Weights of a small GPT-style language model, trained from scratch on English Wikipedia.
Architecture: RMSNorm before each block, rotary positions, no biases in attention or MLP, untied embeddings.
MLP neurons of a small language model. Each row is named by its layer, matrix (down: output weights) and neuron, and shows model dimensions 0-159. Each number is 500 + 25 x the weight over its row's rms, rounded and kept within 0 to 999. Numbers have three digits each. A neuron's up and down rows have the sign that makes its largest values positive.
After each neuron's rows, "fires before" lists the tokens most often just after its 100 highest values on Wikipedia text that the model never trained on.

L8.down373:495493449515478486491471512517535501530465504536471484527454521525533496510478493486505521538471467520553525511514497507518489505533496506523530487462501473498504509519463475471514476477472547495501491497497521491497470485448537505505461502487497547511494516477494520477461510459471522522527503494504475530535518513558457543483499507481520511439531527452474529525569493522485492472507500519498530520519498455541454503502491483512480476492490488546497516517507507525532528469493466
fires before: "ed", "es", "g", "ing", "y"

L4.down216:511540495462503465526504521493534526511464438480514523489501510501498481514514526541494516464506497529489543496545465508528512483509512457486496549491535539454525540460532469572500499477484496498456537505501526473498498518496540500502503511537486493509466555515515481503467506526492488497476515470514446503546482503518476529451507471494489477483496468517509437508431479458494496521498481474536512496533520494505480513501511498528517490503480467496492521476509503487482467482491513
fires before: "al", "ated", "ian", "ep", "ia", "ust"

L4.down100:568446505470555513455478523516523475515519528537500478533504489517541525509503509540493508550520484503494532525554477446491471479477484493506530526497482521504527522559517473505508546489500519492455505474496499478496536500551446491474516483493488537488522525488520487489521477498493506564518529502487480495476494509563489486507508497481507526521485525473525518576491514494502520496476505503531471452504511501480517483497489513505477486516477478510508495451479530496483492487508484
fires before: "ird", "om", "or", "ough", "ose", "ings"

L6.down191:498546514485532518527463480500521453530500520537490431521485492467502540514543481471497470483522479473557489507514515502509452481526522504508497462522480456467513512519540492536481551490499477513505469519532547468494517486518483501506509525505501492529516456479514475527470483522545463542510497513491461491477499515527484505495498488497529485558504472481447512520477506462481526476454515531532453562485484523517500508491484502536512483493504472509506519498526517516494494513523508
fires before: "any", "le", "is", "an", "os", "l"

L4.down261:464528504509512483537497461524524520508493520479494516509531534497509477527452503493515528524534459465509459498506477498494497485495521470507517525494526509561478501505519494512472456519493484509529511480463556487487501490474461464484521554487522502507516525495505473496547558472537563489465517514471536530494543467476505529526523455507513466471518499479473492492484507481511489517518486547515488514514480479469518504512536517509487511550520514464491502540431467515474497504493520
fires before: "c", "ced", "ment", "ation", "ed", "s"

L4.down381:442457491553489482534539505518464478541504533491549491472458494553425463460544479523488504505493523524503495502525500516485533506492522527490511522555473499514494495479513479458484507482544487530496461486489457507483526488490486465487494522513445501542468514477505471524480523511489524490493520496527493495507473499511462457497452492486459511460511496519490462515457510504511495519517476498489513499476490494548505514477504504514517508544502549497513510514513495536482524492537525
fires before: " ", " |", "hed", " M", "i", "ale"

L9.down405:481439540502501539506460523505488473505465548506486504484497483482514501522545508527485497511451455494467541514545497516494509519483521482501495495478507526512527522497495534501504485527476485438512552463534492545486492500545493457499555489511509484507511532509497480513500518488510532466508506495491553497423527513526497501456511507485513511478507505471504573495521494512499506521473503499482471460508534504489493476512487490494489500508471506530502509585538514457488499501483520
fires before: " ", "ect", "m", "en", " G"

L6.down27:481488493490489481540513516499516483484517550494486466477534502479477544501494552531541545484528467475511492450484474477515531533489514464507473489496549509487469503545503508496505508496477479517496533529489505473493521545489529531506513521518478526514528481496483471526450484504500519503482502438493516470557521515542483525482490479546503545472486491494489502514447467515492512493470480476520508534484509521506546473497502493494553490546493468520555536541480485487507501538526508
fires before: "gan", "iginal", "der", "c"

L9.down298:536496531485512485500513513485494548486490503458511499515536519501484520521568530526478494500486516527502534478515526507562498554477491458521490462485520498516483465543491551544437510525518477460507490509512532511459532547529508507548504496471500463482524492513503487470471495530450492499525498510474544446509520486477468449510512496520482517507494529516490494489476501478498473508530467487511479498482463478518479497546511495493493503521515514474503497522490464494515448542507533
fires before: "|", "|---|---|---|---", " G", " A", " l", " "

L4.down346:507528512466520463533483453496522535517535530466484536538467456501470505453529462497484476525529452528471505487519488500505496502476543488515483501522516475499488527515513507508495489492494485522504485468539483503459479492534514496496500500458454519541525534463461511483474492562486477524516500544500487496505517511514498529525459502498504487485500510488542494545508473462521497477512485537551521474520518518503497431492473507519538494502455519519520540520535502525519498485455530
fires before: "ach", "ial", "ast", " ", "es", "hen"

L4.down192:506526469536556446503490479488504516510505497501477488507442512473502476533516459500517492460519508516473491507434529462513500500448540465475481500502520511482481498485495515553493494547495486472514496539521485530493511508489510498460490491561491505495525535489466486497504474466478567494518523504443478480537528498519472524443508511506508528504547504510518457507527443507491502490499515523511516523489513496430525494529520477499502494536486499494499512513538482501511527514491529
fires before: "ion", "ed", "ric", " the", "ions", "it"

L6.down183:481476480504509490517532512468478560476456470497495497536483515471514536500451495491462485508516511529513515495512542512470505504486507498456531486494514482494489512466502496526530494451501523521510540506537517504455524524511534479473504527518496455480453532488479542512467513507471487505490467480486493518489532491505458530511541499537476504486526532490419508528518535494518543510497480473498477519522526529444500507504492450519480486507514500525563519487502467541533496472511526
fires before: "ild", "il", " of", " than", " l"

L5.down185:530493479513449524487490481506513521546523495488511485557510492456495482480539453479486486494494498483479535509482453411450511486519541512463476461526485486466529505509510531517498521509493499493488510495487462476513464489492529503512503493493453487521516459471446538496535533509526498520487485466523503463505499473494498547490478491522503511504528487481520467511497487479518510498545487466531507535493476512503537510491572531520488456470475509516540489486541471489484493482505494
fires before: "ach", "ast", "t", "th", "ey", "hen"

L4.down243:548486477514495508512484490489443503459488490521519480596533489492483521495491527511475500469468496489484492492489550510534495490487453509536472474504484526462515483534488499524520489533455487532506519480462576502498535538474492500461537539499511492498478476521523496465535500497506511483504506486494511514523498536508491509502579522517472546506484498494506477507481493503490482477446502492537483485452490502480556500452480485497488531496466526493480507472500506505513498527528506
fires before: "ain", "in", "ro", "resent", "r", "rib"

L5.down60:538500509484464468549506511531472526478489494475517483526445504507499516442533489525508505503448514503491491518502492461543492496474468490514463511486539496515475467532493465541483480504511482513547499488496487492485525509464501471483509506526505507520477499523478515535485496465456478463441500449532455467509478513537509513507506501494510468477504491471520497543476522505491453520477524523492500548494455518448525502501441481480463448493522524510517506464522525526483517499477500
fires before: "port", "t", "p", "er", "pl", "ital"

L5.down372:498492478465524455580500472492460501488512521513526537469489511512532483466468473520494467476493508467468470494478483523484523491495469483513483459528463484481500525525466475515480498536465507512488513461464505487497473529490501519518466487544521501543516518524480483473513494510514486499528482554481500519505483493481476511451486492480490455520517579473547464502508509491528492485506539487516483473490469461461486527511553506502505497519481459481470477534495497531524477494465517
fires before: "in", "ased", "ri", "ed", "ric", "ase"

L5.down330:484494466503481530525462502491527514516527539500498443484474518517510512464520496530502508467494496463527473504522496555537488488480479500532507510490506535463497515507516544471491519493488479547500510495508501490467463483511485450510461458495491500536530493502465495502484451498505536511489539485474520546514496496520498480541481481444542496518505488465505550514480483453486488517516498499488488574442501493507511474443478515483520469510477501512448509523504510523516560491517514
fires before: "ent", "ch", "en", "ents", "m", "ran"

L6.down304:496455530514510502479503518516516472505545525500503481514517526473499493470512516470510535518460493511497545524508489499534507460445501507522503487474505530491488515473448478481492483509501487538489478471492530514532476509472495494482471467541518529472515535496518494426468497512512546523484510509504493482539478457544470532512532496461523484473478496446498495531491533543523514524467467432492431464511493512528497529513491445508485522507496527489503480487524506494480488509519523
fires before: ".", "om", "or", "ird", "at"

L7.down355:531524479492546516487539471535486497531483495522475481488513480491497502482524488522458496491481454508513469478500519480475456462554491498520469520527446453489512500532543521524518517463512473514510496465504493558490502509502490495481515480490493518457470548468470516495484509488543481461504455503490494509472475534500509512479488476516540476463482494505470511563504487494547518496529510540496533533517502463464532500501485513494518497482532529534505537484480511530523526441487471
fires before: " ", "or", "ce", "ory", "ion"

L5.down212:491554494529412437535464524527477527524456471491506494513498507518448524479472530524512479479492507514480505496515459542475526520502502512512493492518491504482494468486429443519479521528456464515475482504510528517486475471468481521493500474530501484462503511502514515487512509512500521452474547466500439497508518493537507528475479491527524491492528499493473476488491514505504521473535480473455488501513553505480507499502528489504485490497497520530479516478500493484489448488466515
fires before: "al", "ated", "ation", "t", " of", "ant"

L8.down291:477480463514470520531503507507521506544506496520471534495509544518535460506471492542463510490521496516532498542538484524481504518477510505559486483531462553541511501505502498457452455483520524499545462471541520468472508529512536500506524492526484491494496543505467449486533521485487527488505494502493462479433509516493523505463514491509450493518487537514498513516507509474529529478504483493465499518501506518548488494484501474516514484434523537494548510527516501508491496528508512
fires before: " ", " ("

L9.down162:453525459500559455484475524494491481503485493469504453537499534487500537472539474495511497452481517514501510505515519491544457509503474478517496505492528486487504502528494517498504515493443490464510489485534486544500525527503513510501480472521452532479534489519517500487515491496520462481511511523496474480510555507527496463544507518504530487515491530484457504525458524537520473524489496484499479532503486436511527487508484497475469537508545552560451493520500509469516469487480472
fires before: " |", " ", " Ch"

L7.down414:493492499477497481496513479511513503503459532484575454531509468489477484503494501508494488510426479479500475532486500532518491525493473515481480525475547486474484497466474537484541486510475500441489480502515511486480499483487457501454524520533546498453494457485505554537510489543541488499470516487496511517503497499463516485480501485497476472529451476517459471483513512452487496533506494487513482469452523517490494487509483482468501482502505469444506466503447521542480519503516497
fires before: "ing", "ation", "er", "e", "ish"

L7.down29:497500501546507503504506538512455511501538549469473491498493504474489495465532502549535457523466477512495487556483512508544488474498530498480500511484503451488503521533493494517464499470513502471522509517525504483451518520521477482529486462465510440551502502471541507506520520492460565512460451546470479507482489511500509487553491534497490472513481494546512494501493475483503490538501493484507512500492531483504459496531515512474512539504494501451479483475510442500521501523466523
fires before: "ion", "iam", "age", "ag", "a"

L5.down231:532518482472532536479457510496525477470533497493509486492485473500510477502508472536503473507514520504463514495449499374473497532508504478477489447511510489494492494467467462497510506557524444470477471468485499496519501492491545510498512484517474491430551529490494505530515508492516504496516480467511477511480546535481473487449511512512505487475494523499494495465465495459524480527466536513493517491495517479501472511500499477527476472535487500472504490476494511515474494490495483
fires before: "==", "===", "H", "A", " the", "The"

L5.down348:520536527489501470471475471532512486488494543551521481532517537495500481482508498510501516503493501473466543529482474465499542503476558453500486482509522534515523479468533537483471501502533511503509475529503505541499488514539466502524507498521478502565483518505500492486458496519515524503463495489510577506522533490554457521468472507479515477505533475470511508508483487507499504520471508460584535487501491550511482500513504471498497500538510500483492520478534483526497475469477528
fires before: "it", "ition", "uc", "ward", "d", "l"

L6.down319:489512443503519505480510479448508512550496558518511471510520543482483468478537494526466457487496468516494453504534506469486484518505493495513481520521525513469492482526489504523524493482465510529508522488476473472472475482496505477487542481522495534507507477494483486493545485472492529486496515492477437532495510491493491485522586523517492542490534498472500478483477511485526482513506464452492489508437497511512529502480470486501557539531511532481500460500470498490531491547521479
fires before: "ro", "in", "est", "r", "rib"

L5.down263:480473496478481515480509482494470571472506516498519454520500478477535502465507480489509585507483502491512495487467466497495485530479529464524504459482515447499507434525526479471508473542513507512462487482506481482519490495471545532510502496476505513516498457497520491528473482531535481509490498495480512510511525517474490510466521519502496536535517486532485440519492493474511476543536471513555528470518526468515500548479533502465501535489517471506493540499491469486468470483511520
fires before: " ", " |\n", " in", " City", " on", "le"

L4.down122:511483525521538508482511455491498514489528463510505514518519498519522509521496556510527493505510500491513488545517508495478505550506554456476517511480503494491542480499518519531508489522509529473496484519555498482500518514503549433471545495461485523480466512503524495505521474513480503518486468519540543507545500472524495468502499532523517523490470479523510470477509454511503504454518485507532462530450515491492495496461529495483499524434505452480559493484488500530470492455514470
fires before: ",", " |", " |\n", " (", "s"

L4.down416:501468468516569495510461475523519509525524517508447436503519475510490500484526482469470482489496466499522484495504471431503521525506520468460475534539548477495470464506492483515512534468507507521512528497483453517538517518499535486481496486560551492510545504499495521524508497511530452489467496502468465523487479487503495514543526510517496503518491507519470480497457520474499491459512504470517513491506525474503544507508515475484545473510538487502515471478479479478486480493449476
fires before: "velop", "b", "ath", "v", "erg", "g"

L7.down438:459522519488480478497482493491523480551500499510511466506518452500495456517529496515514507484485524555464496500471544480487525497492505471518460496472501532478507497500493532538493489549474479467497502497509539483493510507488517454539506480467497519444501514504516523533513522515485535448483508464447529478458534500487494515547487560497506484525485526493512504515504559469496485518481538518495488495460508545514490502487496489504528491497501441459534524457496464528476493470503452
fires before: "ed", "er", "ing", "ement", "ers"

L9.down127:541508506487510506485541523495496481482467526507477534494494521479509450536526518518506521512548470513490498450502493456517458538518549515466506470555458513523533442498525522493461496488442479483472506467531523495502468512500516493511500519494513518496508506513502506509524543516508539517498492463508537469524503497535501486496459446549520496503472523466487510539492521481515529466538473513466549507534513460485448506485488499517504491492540540520505482524483481523481506494479527
fires before: " ", "ep"

L6.down106:501553520515547522467505482516504526528480502486479519483493521533483470473449531480494549497494503467474501531485472502576505500528508473532523478506531532482475540525516525494514486471446469478485478498490454486468536480448473534513513485502489506514518506505533497486498513531469520500458548474533498544535541483560503496509480509474532519500519499539486538484489495499521534511502509458489527518452500495532494450490522513483494507508527498446511491496499479520493518510517479
fires before: "y", "ural", "ure", "ip", "im"

L7.down154:532500550525511493529476511522524549502502526479481458461525484489513466540445461498548509493497505479472469518524503491496522496522537485519454489526504507568473527512477510499491466461503536497526462472500514484510539475535494518498509540522536487520464491528470505556459525510518502463458524518512520520512487463492501467476479498497511507483470507527485547496480518462477455510494500476519489495460486557496525513524479493495472471485480495499475503528534485511507531468507469
fires before: "ed", "ation", "uc", "it", "s", "ing"

L4.down309:506530453506499536477476432520507521497456461513473521507457495503503496515504508499485506498529462516506492558539535520450507496532503465551500516446492520526511504523493513467490519518482524495559485551472479510489479468492454487509486487455512446498490537536482488485455509502507518442515488482470484513512547498527469509504499525517517510512482507479502504523524492500529507461504530524494466500484545523522485490474481500484512535462486483480526490561515533506493521488520519
fires before: "ed", "e", "gan", "ing", "es", "er"

L9.down430:498520487465533512509452497511548515489497462480499479497483492522493466496545493524493481498513453507460521491446492384499492520499474494544500419527480477493490484517494456505505501539519472479500507484490482489531516475499502488490521478520496501433529522495501508532527480503534488520473472490489486520489545510502517479537494473501501450503489524493498464514514523488522482521496518529508499490482518523524476522551491496554450460510488534510506501477509524512502480513515518
fires before: "==", "===", "The", "A", "H", "In"

L4.down47:510535484510528507466526554501484500481508524468487514495470493482503571500557478456505506506492477500527508506491490427469500470492502499510519507487466453510503519493494459496510473444511501475511503512529498476471494481460504470500495486501533513518450518515504519493492506534461470476463503507470491495499515488507461482490543492527487532554479458534510514499495496529487474483447496503553501494512504530511467482506513461481513474543507511488591544496517501491536521485500504
fires before: "ild", " of", "il", " place"

L6.down188:509511470494505521494522522469494499512518521493515531494492477451564494467524480510495482454511473506499463526481477484493512485512518532453472489531495481481518493506528481506496467478500504518488494483501504504492473451502519509488514493501493494451506530485507524494561526493493536483531487493470504500495540560453480495551459521503515489531525517501488540495541512513494484552592436496491510500492528479518511550477512498502514547484521492504485507476529474511508499468511571
fires before: " "

L7.down140:520487525504520487498521505482527549496518501513544468519475490511451509451454528492505492475483494494509534513539498480494494480476544496513479525496471508510536516505496499509501511519514551502543493515475445491526497522461487510510489525531493520535457501455454512496498467499521438538448487486515484518504463501507475554485473526523490499483453497485490483516452519497495505510509544528520509495461460473470524529466530514517468504507522477515509464454533478518507498458444514
fires before: "t", "pl", "p", "c", "per", "ec"

L7.down395:490539482499512495540477500510512518536501520520464481551510472523522534451509493528489522488495478511460467516494486494485487498532476475466492486480477524514483515477516538518496479477483541513528460526534509507452537464548501459474464484497510517537471528512449489469519459521457474461492475500455525507494512484537512471491488464517536505488516531507449523467494491499509475516553443488503503513479497517488534493475537501494480472515520496492481498481554520463494554502490491
fires before: "ent", "ol", "est", "ents", "en", "up"

L5.down40:539468462496489505479508511520491458458496533525527493477525502510510421489524489479507520498510527474519507558493535440499538472496461455559496551485516540478450484504482541492479497534490503534552517520496486520511513492486483486519529456507448486504484507491502487550516537493498478513521523471513508527497508509490500545517533515530468505457463482503487518461514488510464486513512505474508470493489555489486481485489461521497538497504494496506490479520473482507457492522488512
fires before: "e", "ing", "ation", "es", "ers", " been"

L7.down199:538484549522520473506512491498483514483510496488498492478517510482528483485557490533519510502492509499494495490572498416490487484464495475466536498513506490463508489527496484478467492515457519474501462509470545511492514501495523479510529493526495498544514532496498488487535521539500566461506486563497458504489524501510475499449465530546503479508493501465486477536532456516516481542497489472517518480503515481503545524480556524487489493479499489461476512526485461497506526519526490
fires before: "ri", "t", "ish", "in", "n", "k"

L5.down259:508500511453504521516492528471468495460494511495557517524498453485476471504496465513534485493548504485473525494535504522493494532487524462504502477469556487469501520517472510510463451470453540565495493556491504473472491507487490514488515553507463531499480526505498502575496444485504468524498477557482513483506476524452481530484496523525512474504515487478476514521509509507500501478513506480495441506516497458528496502480513502488542482495525477472510499515497505522483532487538504
fires before: "ri", "ry", "y", "ed", "at", "in"

L9.down173:503509474517458513545476548471503534466540477557470487490480476496472478493509492504484515463472532446481443491493480457474473465481508476515534514507532551497518496516502475512504511531487466544516483489483468502513491467530483475524450478512510528422528499527518493484452500513541498506496505483503539485498481485527493538505462543512501478510500479469508449467495466499529501499461498479515480490500520509493486518472482510495518534507507470502512495503480488541510480522494440
fires before: "===", "==", "b", "ign", "==\n"

L4.down217:482550494574482479518477487496484485507486475493477494481567494488524475493498526496537517497501517519465507502480530435492517523496493556550476479474486506480488501483487536484542507506446486526514481492513521518485509511491496487489509477519519469477484512471510475522526511460516515468496493506502443550521488543495544524470486475493510507499458457489511488481522481446532484496480519486508550499527470527513500532478492531489497540513492501473488547461513532517490546455522481
fires before: " ", "or", "a", "e"

L5.down382:485504509476500521504533477463491525543523501488496531529488488452460474508510470511511486460513562518504505529508506422486487526514497477557498508496463519488508476518504521476505481526465476479515519532501509514478488511518502484480464526509480483485492517532492468506535504496465443561490488482489532502488494496491522503533503456472475502544477579497496508483538511493533483574490516489481476534536499479479500553531516489496499514490494483517484519498529515451501482466483518
fires before: " |", " |\n"

L8.down446:486462525509512514514522534516501487490483527549518524520481463469527515506502525532469511496512487504557513503505507446491482525515519516482486503453522536460468491491575474547485533535483500486474499427528496487468480526502537425521483486453466460512476498511526499481509478504474502465499470497476457503541478490475520493505488509494475472498473494484521492522486502470452535491525517533501456525505500505467516491510548475489487530510531473506494502514532497520481519484509508
fires before: "ing", "le", "ted", "an", "ings", "at"

L7.down400:523507453464534504473518497514493496513466447469508484508453483499484492467544475525493509494471471511492486514458470439490503468476505484491484488484471475518489515508518493498503513513494469459534521515483436475503496484486500518479509503501521508452492503530545490513498515526538457505496496488497507509481509515476504483508471477498499498539439516495526443514532481490525499484498521482499525542505567531483483501488509510502502416534504493508503506516555523476545529563524502
fires before: "==", "=", "-", "===", "In"

L7.down374:515486539493482488480551474503489494491506536495495489504526471483489517475507470570496472454493503499532540476518519479483453504507541491500521493495496492490488473437512492528493503535560527500482485514521525488499549501477490547505503538486473478535518498487439478542506507523537502504504503501510487457517494507446470506540524429504545500507512490473492488489495521471504499514474524506499507533458460556473493504470523504485524517519480494539505530493534534474503498510533539
fires before: "un", "it", "ission", "on", "and", "em"

L9.down380:518495516472473529497518548485455509523497504486513519495469484483527505494504544518483513510486508472485478491475498448512453495448498495487552496447465480465532456470505470529524499465480463519519474502514488570515482508500501510512507452530474483511481476494522467498499527515502510540540459491479480488464554530479487501544501503519504482509489509500490519515510494504504463528487488496497526512487536447497524478497497495517510487540507501476493469551497501516477578451509547
fires before: " ", "ial", "5"

L6.down354:513515539479511489479492541555529497518516494481499482509508463504465506517547485572502488519515518519461520519474498379485515509518498461535495508507481471520491473477497471509490516514498451478514472483542502485506512475451493507483501490495483494491516474517536517505536457512494524533488494457484475490493502537519499469489511477478513460516514490490526458499519464467509466490494509461536503524501498494520501498515467497516527473521507492486559498522535528512503502539547483
fires before: "==", "===", "|", "The", "-"

L7.down368:490567506489445473531487477496507495466490540499430511502506491483529503492514452479505431538489470497488491496527514502480491481496471491447507490474546492519517511477531509499519483526492538513521515506505507460466455524477523506525502485494513524548541505542517470483515463486476478512489545490513530528498485521515504497479508515508514508528444483549475518491526466479555526499477474481501482499478495550524538486489456510498509510475488489525506540540528484518509490535475504
fires before: "ers", "ut", "ed", "ly", "l", "ution"

L5.down389:504468435509525473521451466532507481497518480484464413501528538475494510484493482491496488480536502518535486486506456490499500528495520476486497488530541487477471462514515513506533542442525493526549532510479456518539496497499559474490498511536529458495528501501490519494525505500493483492495481486508483496512512487498473530501532509499481512506539526526500507462490524474486512474528468478509495481497514465511530496480506457527527515517488486542516528451469467474539498471520456
fires before: "velop", "b", "g", "ath"

L7.down264:536491502541527459460493550525504487533489501543473512509484514515521511474492505506552470549550504500491548513444528482508505527484511502482461507512487467526496445496546476481494552504513568461502491546521459544515474526495484492462527516479460464542472503508504453493530506490484565524516497497492515470488492521508491513489510521516443500503494487540498487504453507505512483488501494529491498484472499450488491497494505498538481512531474486508485522509514503527506501517507467
fires before: "ion", "age", "al", "ag", "b"

L4.down412:507529471508510481452513472519501542470513527488468485442542513506488507527481506506490552483471500480521512475449460451554525527469532494527472504489506510447487476512499504507471523490494496521515453492543470484495535493445514519504498528498492559492518530511508489503520506505467514482489520456523479493518521484541471541486508536498531504501493474496494443451515474505495529533466478456499495556473500487515510491503538492500543520521513495473523537529478498491486486497524509
fires before: "y", "ural", "ure", "ip", " of", "im"

L4.down138:498495511477516479548493513505430502492484534508546506450493462461524497465496492468543470471509489484508539507524498445470526492529462471533491520508467544506526474494530523496483514516493520548503501524530470508471491474467529527520541497486499530524498505484519500520529449513508501484519541489480492486502498503461474524452490502509464474462478503511454541518494481472494460495526499442505476510468486531509506462509473474471517450473512493492489545466485489518519490508523498
fires before: "ed", "e", "ing", "ers", "er"

L4.down390:542475495482461489500512438551505481537491499466494514553442502485514452515504548531527503513512479496528517522480489481499525443490486541491503527474513527506522485477514526482523485498498522486519512477491473503533497473532491523480493535477495549526511519457475538515455469498484530509500485435524500464498507513486525481469517510512496491510482485586522480503554486512504464517518509487523511507494532505526511530500494520468481484507500482467528523525484449489505478488534514
fires before: "ten", "er", "ag", ":", "ing", "ed"

L7.down56:488512510515499505512514537436443498509498523477461441477526447523509524484524462513486515505524499483482560466526473520518515505471487480491437514476546476482448565521488523486493541494492507512509519479487498519505510496487473460526472529475452525505512506513526532481510491505496521492512467502494506483520507486505471483502503457522506522496482555444528437486494494487507506494509475464474521517492517458500470506500500517519490516534453535522468495507518508462474482484517500
fires before: " as", "n", "S", " ", "T", "ed"

L6.down142:552504503507510539496515522501516478490522511480524528518474495477515455496488479510478549486544496533506477503513491504512474497549494469487540511519493465484507490491466506509446494473496507474468499497461521532505538530540542483495494485435447475469513523489497489531504540516540542544534528536523485481513519502463436506493505529512519477513504529469474508518434554518533483484509522493502487539472486457506495519497524499492517473481498465484479497483502521512462511490501537
fires before: " York", "un", " J", "it", "on", "and"

L6.down88:496507518526560542491464531530500489511502467489488469532452521485496482502509513527468485488516490452458524471509496451494520510457515492481508493513463480533495508523562477509519506512525483479490521475483466496485468524493510516491495465538550470513509462490558494482517488489564486489492524455519528481491524497538499505497426489474496513492542457514506474495500483488535475473494522450467498511511514509512529489502545496475501541511489523494525486504519526515508494565496493
fires before: "|", "==", "===", "-", "T"

L4.down396:492487456507547534495494492493511518528524502511442482507461508536472507515498508514492518511542502502488498504493503395492499556478522499493494508463514489515527481499503489509487515523535515483483489518480469463480465507494535501483472539506490529503487540459519506536506547499514479532474484508460481485508531517494530494480515551489501493455466481501493488507576511485521480532505504485491493538457498454521524493516465520501508494511488485485520524526520515517521473491511416
fires before: "ed", "s", "ment", "ing", " –", "e"

L4.down384:517529508488505546483512481509491491481516513477482486476436496507517461519486513517498487484492527492491500496478457468498500511463511513510504523528503488492508490510457562524471481457536473508476527470500499494501481445520494506543470499481516488528525524506542502488525503488557492417516515534478529523476541527488471460450522492507499493508476482437482503486488523509471507477501466523464509505473503538453513467459495521465472494518488526475451516493555488527506479511507495
fires before: " ", " (", "==", " A", "=", " G"

L4.down306:520505494480484515485512494523501505496500516524468462507503466546492485444497471508503505478493504458541485523552536483508510467463473501492528513481500492490487528428504486514439519504526527552492479527560441531485461498522467506493515503523471523540469515538473511542524517499538471491491507489524507494512486538496439453506535478546506522513515489464488476518504515523524474519484477482478507511459493547491482505533483488477514500474478523492500472472516494506489549491500506
fires before: "est", "ol", "ear", "un", "em", "ack"

L7.down146:493542500498511491514507498448455507511497517532497533515464508481503522497523466495485512496563519488520537482464518457557462508488524518551496512502546499445439517462488476531503526509508466537490500516505519530513515496553492467522508551504478464522490523522476484493538471496487485518494486485519480489491488508497518503468496451535502504519487532510509488498483503497479504498462496585552453489530453515491499500494517525501534523476451471497518504491530488499507514489494477
fires before: "any", "le", "os", "et", "an"

L6.down19:515500495555478488478516464504519508475494508503529432524492501499555525470501537510466524466495485529520504517533541515519504486513475482516476539500522506497457536532465507520506497511489477505514523452483492476484484499514503435518463483469501516608516479494463502498537532488500536506454528469480482529536512527540464503490508485484454494509511524499517488501444488506495497475497519499470504498477453524487472495463521517526501511500476495499495500531466474492489517513503466
fires before: "r", "in", "ro", "rib", "ain"

L5.down398:517524535465484513486522529499470489510482471536522433473531514483453524519512530545474515472487455536502517496528552521497478478534513499511529509493529519516514457476525471485532514478533518514474478552489508473462494542493514481481539522512526506462465491488526493509511524562515476501534486460498504497510522452547522524470515480508499489484501440526504495523502514466514485498517501478550478476521499527498508494484516485471447509474511539484518494461528504497519479527517510
fires before: "ut", "ag", "u", " as", "ution", " to"

L6.down336:521495503510504543505545503484499509543488529488519482506490483534512508533498523523512471535460494563486543523498512504474488499483489475460466476470497466477537486496501498496494500511550505515527506574513503467475505480528543464495489510514521472520458508521475478476501503512533443530477526506465554491465482479554540507470514492500509500491507514472511522492491524490550514468458515465525490500478496500491488500443484456508566508496494502478504543498511473531511505475506457
fires before: "ut", "ed", "ver", "ution"

L7.down113:511528511536475487508513467533480543493508491497500557514518514488500499501477503484501490547481461490495473485499549478503553525523483527537476500531492511508524494541520515477446484467502499513539454551520470515485489472530455518487522501492478516475525489498547470524505503479527520570475523501466485519486510590529496503460484511509490505484560531502508461509534482485536473505464502494493497536480512509511508457502536502496524507466516526505457479481528510503489490511499495
fires before: " ", "ome", "ion", "or", "a", "ory"